config.toml
activation = "tanh_gelu"
positions = "learned"
bias = "all"
parallel_block = false
lr_head = 0.00888
grad_clip = 0.5
final_lr_fraction = 0.0
MLP neurons of a small language model. Each row is named by its layer, matrix (up: input weights; down: output weights) and neuron, and shows model dimensions 128-319. Each number is 128 + 24 x the weight over its row's rms, rounded and kept within 0 to 255. Numbers have three digits each.
After each neuron's rows, "fires on" lists the tokens most often at its 100 highest values on Wikipedia text that the model never trained on.

L5.up342:122150090124149122125173130151095107140105171083141145120089164100101134135144085153091146111109151132149122112171112118168126093171116083132137083110169162122160135134160130113125106168096164113095133120130128137139115157119164134095119176125103156136176117149123111083145094088166109079158105150121159154125114110128112131145104144153128130121153116162080124102163181140145140137097054154147077169126135121145132128130122161116145112104110129154134122111145103130144113141137137082098132147137146101177114124106100145112145110143162124124096164118156127145127106112107123119
L5.down342:146158158137134144129112137146139148148114122093083129128118153103140135122086112125127167096118109114149125116134122161107147142158147174145137170136102100161110152146120182156131148165173161139129095096101155148149126132125115125140145149179129150153139149160073115110117104135144113156098168156083124163141120147128102105092124155133120134131109081128113105091129122139124161190128135157115115128111094142112093143117118105117150137114148128101120104112130091144131118104144087094086149133140119138144124114135124114099121103149182148126101104121095109091107080170144126152
fires on: "y", " (", "E", "a", "o", "art"

L5.up1512:098144122169127126101126127082105121141162131108114142119146148069132143105134120128081133138122124104190161132143123174136130133113090142150126161106099133123137123115106131120115122119121102104154078124135155063104103177128133101136110106130123146164145116146103118124111144101142104116172161125108079134143109118183130162116162111136169115121080129188142121131138137163116135193149140109111115085106122127111137109124128145104137111139125140139122092120160152122150132159156176149131071133086130128133146137144094134112137156109173117110148146114116101125141146124204095110
L5.down1512:086117107162157137134133096105148102090118113129102124103108086132138109128134114091135112083137067145087114126134128127113115095109139141136129108152161138133092105144108142173147105137113117142145142120154125148112081121149128149152104162106186131102070115129179122123144143141148151084085126125131153123123158116105108110121160107085116184138061130114156115143136148151137149089097105103095143140116179123119106132156158182136141098113099116122134136115129127091146123120148090134142157141094091094116149139144137138147125137124138103086162131094137121113122098117134131185
fires on: " 18", ",", " 198", " 197", " 16"

L5.up134:109090096099184078174151157151099166095126125114083113146106114139169157088138104104087121153123132142074096118147103155123111136127097141160131110126109128118154122120109157132179080124129138154119149161170161129108158171122083151107130098116133130134124130083136135135132150141095151173120123138204142144134098192101126118095130136108116149130121166135115112129120136112150133135140109143099125115141147148151112130117119130116153116140142128120094143099117097085144160136107121143141131137141125149108133155086139145125113153144107148130183169133110137105155132112116081099
L5.down134:104110127160180151100119111129133137121108120170126145086150139146149126147133137131097140131136162160174128100116139116100136110120122150117134173169137148119108128102124163124121106138122105162129078134121125120131111093087138115114132145158165084137163106126139132107114098127148159118150150146114122152120164121124074153115117156103109130132119120139128126181128130136084141130146097112106127166117126130138169096100129199145050093091142121134122099104167151161130145166151151112157146096120084145115159108138173156115111135072132163156077113107142107092154155107117143124
fires on: " m", ".", " pr", "-"

L5.up91:148114127143126109140113115145107147107117111124110094085110181130127135170138104141141131113085194120105110157128128155125090112119117155134124101109116085124157118125113124122117121124166090124159104136114149102146143110145104125121149131109136118090122110120128143120161138142166171173165134101168100138164095143135118139148087149128142146120173107131090168157093175134134150100134122115142140139182146134063131122170191118132109133096151097139102143128109124121151110134113104077106113138130128129097165136120151114118132159132138132129135099155150169118142131091118106104
L5.down91:083127154117132147110130130116141111119079175159113152095142153137102163123108144169141121105155073094150100089062125157113127127110105118156096138168142104111108132127126137120150104128107148136115123129110112150147157161114132140099130128109126146098136152195095123091134145151126121108164128116104158143114133147095090121169177102164083158118123121130131135104108098144115123116161078158091121135112135138164128126141133130134135093101189098136125111150136151130145137117162163117113163115131155099151099098149099167112122100132090127133144097126128136182115156153113131131
fires on: "ent", "t", "B", "ood", "ort"

L5.up1096:121157098175133137093080107148144106113111109140132201113112107121186119132124158123098136136142120172157106110092133153097110127107127114140158136123155131126157111154164166130132115120099136102189146152141141156113171121095149065144120145151168126123133143127130136164076126050078121162124131089093118097135163111133116109112148085146092121159132094118171103135129117148163132132155134128127123153113095111155132130155130112108138186115134118105128146120124129142117132126073096121160136085105154166127176150100122154176160102133114071092127128112136134106101097139111114132
L5.down1096:102107122132166175097136114106123133112100121142168161082120135161103123108112142115120141158154105123118106117165131088114175172103106131133115118082150114112140150105182130102107101154147092143131114168119175155128137168098085135143187115149125070154073149130102174087172175111125102161149112116100134118103170144141161130148124109151124116119126130137132150133135144173085177104087154124121134106165153140098137128135157125093122117172126121099142129099126114131112145111147110116149090137095119110125112116114134178082099150156120113148115111101136117128112152165089106137
fires on: " In", "at", " per", " pre", " in", " att"

L5.up836:161136147104099112121153138119136088156117136113128132183162088106069131098134115121103091150153112129090108141120119122094132108133152107141131106102096119124126158104117076130090130158129161113124104106113108115193141146138155113134136097130129157158110159116129149111103079105129155091138100143146095146143149119149152115165122126127127091126116086152173116142167098122155170125199124134154110128143160107138091096115115164158108128163127088129121125149130088097107162087142107057104105151112105141115131172083157109113132080090133138147103184140152138110158124111122143134
L5.down836:101132116139150057146109108150136175094117112159151121079116153134120120135162109110085149140105101130134134137098151128195176126112118107117147118146125097111135132168110091120135164091107163113145123128131124126157151118139158109160114138089121105159136137137142124178112128172111181108131148139128142151120137109153122140148138120105150141151109135157110180125127060163148116118129142126103142146116113162116180125126120103153177103153089132104133144109135158104124117112117138147096110132100135138144111150104147137165120136131103138136074140139124082141109138145116105109
fires on: " million", "on", " in", " k", "um", " g"

L5.up937:116147162110159148088092129088103131097151125145097106126090144139178139097110139140083154114182107111148120125118116137129151075103130156121160129130157151176137117146131114116116134135134121163121115092121083124132155158141115165141137103120088159137133124143126137157137072109087090160124122142107116135148134152109169090181119102093152139121136152113146144102156104125154121134158120088108144117130191142145166132117131161105116122136098157143101146095113127150121201146163092148143117139096116172102107161120161115148143151139138165136115102166071129158109161092140138157
L5.down937:163107139130103097156152149157076160145117129088189125131100128128114131127106131113142098128108127143123093145159135111130147117141137094140108092114097166128147145115146143195146134135138094087164099117127084101161146150119089135103084105125160138104159092130107106138117120147129099105142090186132097181133107134151125103084114135134096130128096107096148155080134170107088171113143086079110140129101134109121126146163135112115125152129155096113145124133111170123173096146152094116119142090153093116145126156104141094093154116143163112092132126094192118153101108136137139147
fires on: "a", " qu", " Wh", " th", " re", " inv"

L5.up77:157124152154123153065151124114120119131106124094123159123118134136100092170150073109160113137110180116140132149076136138080159179160138083130155124140133129172180144162179131157097156097117150124168121097131132151087146126159116140108140120145141101125118164123101103120116088120113116131113176110124122109122134146098111142158085101135147136155132158137110133141102113157101176123141141146134086101135086100102117126095160150120114125141091141127127085138126138148159143070159144120135145111126141124144157125106105132125146149116094105118116085143176140134133121138104112152
L5.down77:129068138094121144085111151148130149119120093140137120092121081169141102084128180145122158123128136115146133107100100159138151101153091102131128095147115145095094106161149139107122116112125068127078118131113122139116143102105123080092129174172090128125123112104136106124134098136095099138122147103147130146106121141184099103150138139138106149160117146091111175117111096141165145107152166141132162121079090132134144111113122123121129113127110167139119151121119142126123112122090124137137091149077084107155162134118144126099116140130126112116128086152126169105162153128170105145
fires on: "a", "ul", "e", "ch", "r", "ze"

L5.up1164:109149154169101157116124094100136144115142112164130125137157136138117119144168170127145172090128162157166138094174125166136145104102149136130132129181163101150099120102126146109132116116102073093122172142136155137156108117134165133123081110153099102122148148172120095146137129095094127135124145135130153121156133102139138160164102150147117111094169077088117152099121107088106130083138147111152131100145126144137103126139098144140176131117116149111067165154129144110083080136109165093132109127125115102178144116135149134126132128150156110146114101149122147155144118136088118141
L5.down1164:162138122117125136098125124090139150144119109096128144112146171157164112108105143163100130158118103085105120126121115159101093156127089110152093130121103136143152101120139116125096113125116161136127097109147140127133134084138079107103118125137144133128142132134108092170113146179153099110129156125100081096123129145163136115114119066139138149131143141153161108162127077185142163109144125144125164129105126140131143137092162166151110128150124107112127168152084118177123121123101154116117103131094149109127141155111140141116141055114114167124123146135123106121164154159162155119
fires on: "or", " in", "6", " l", "ac"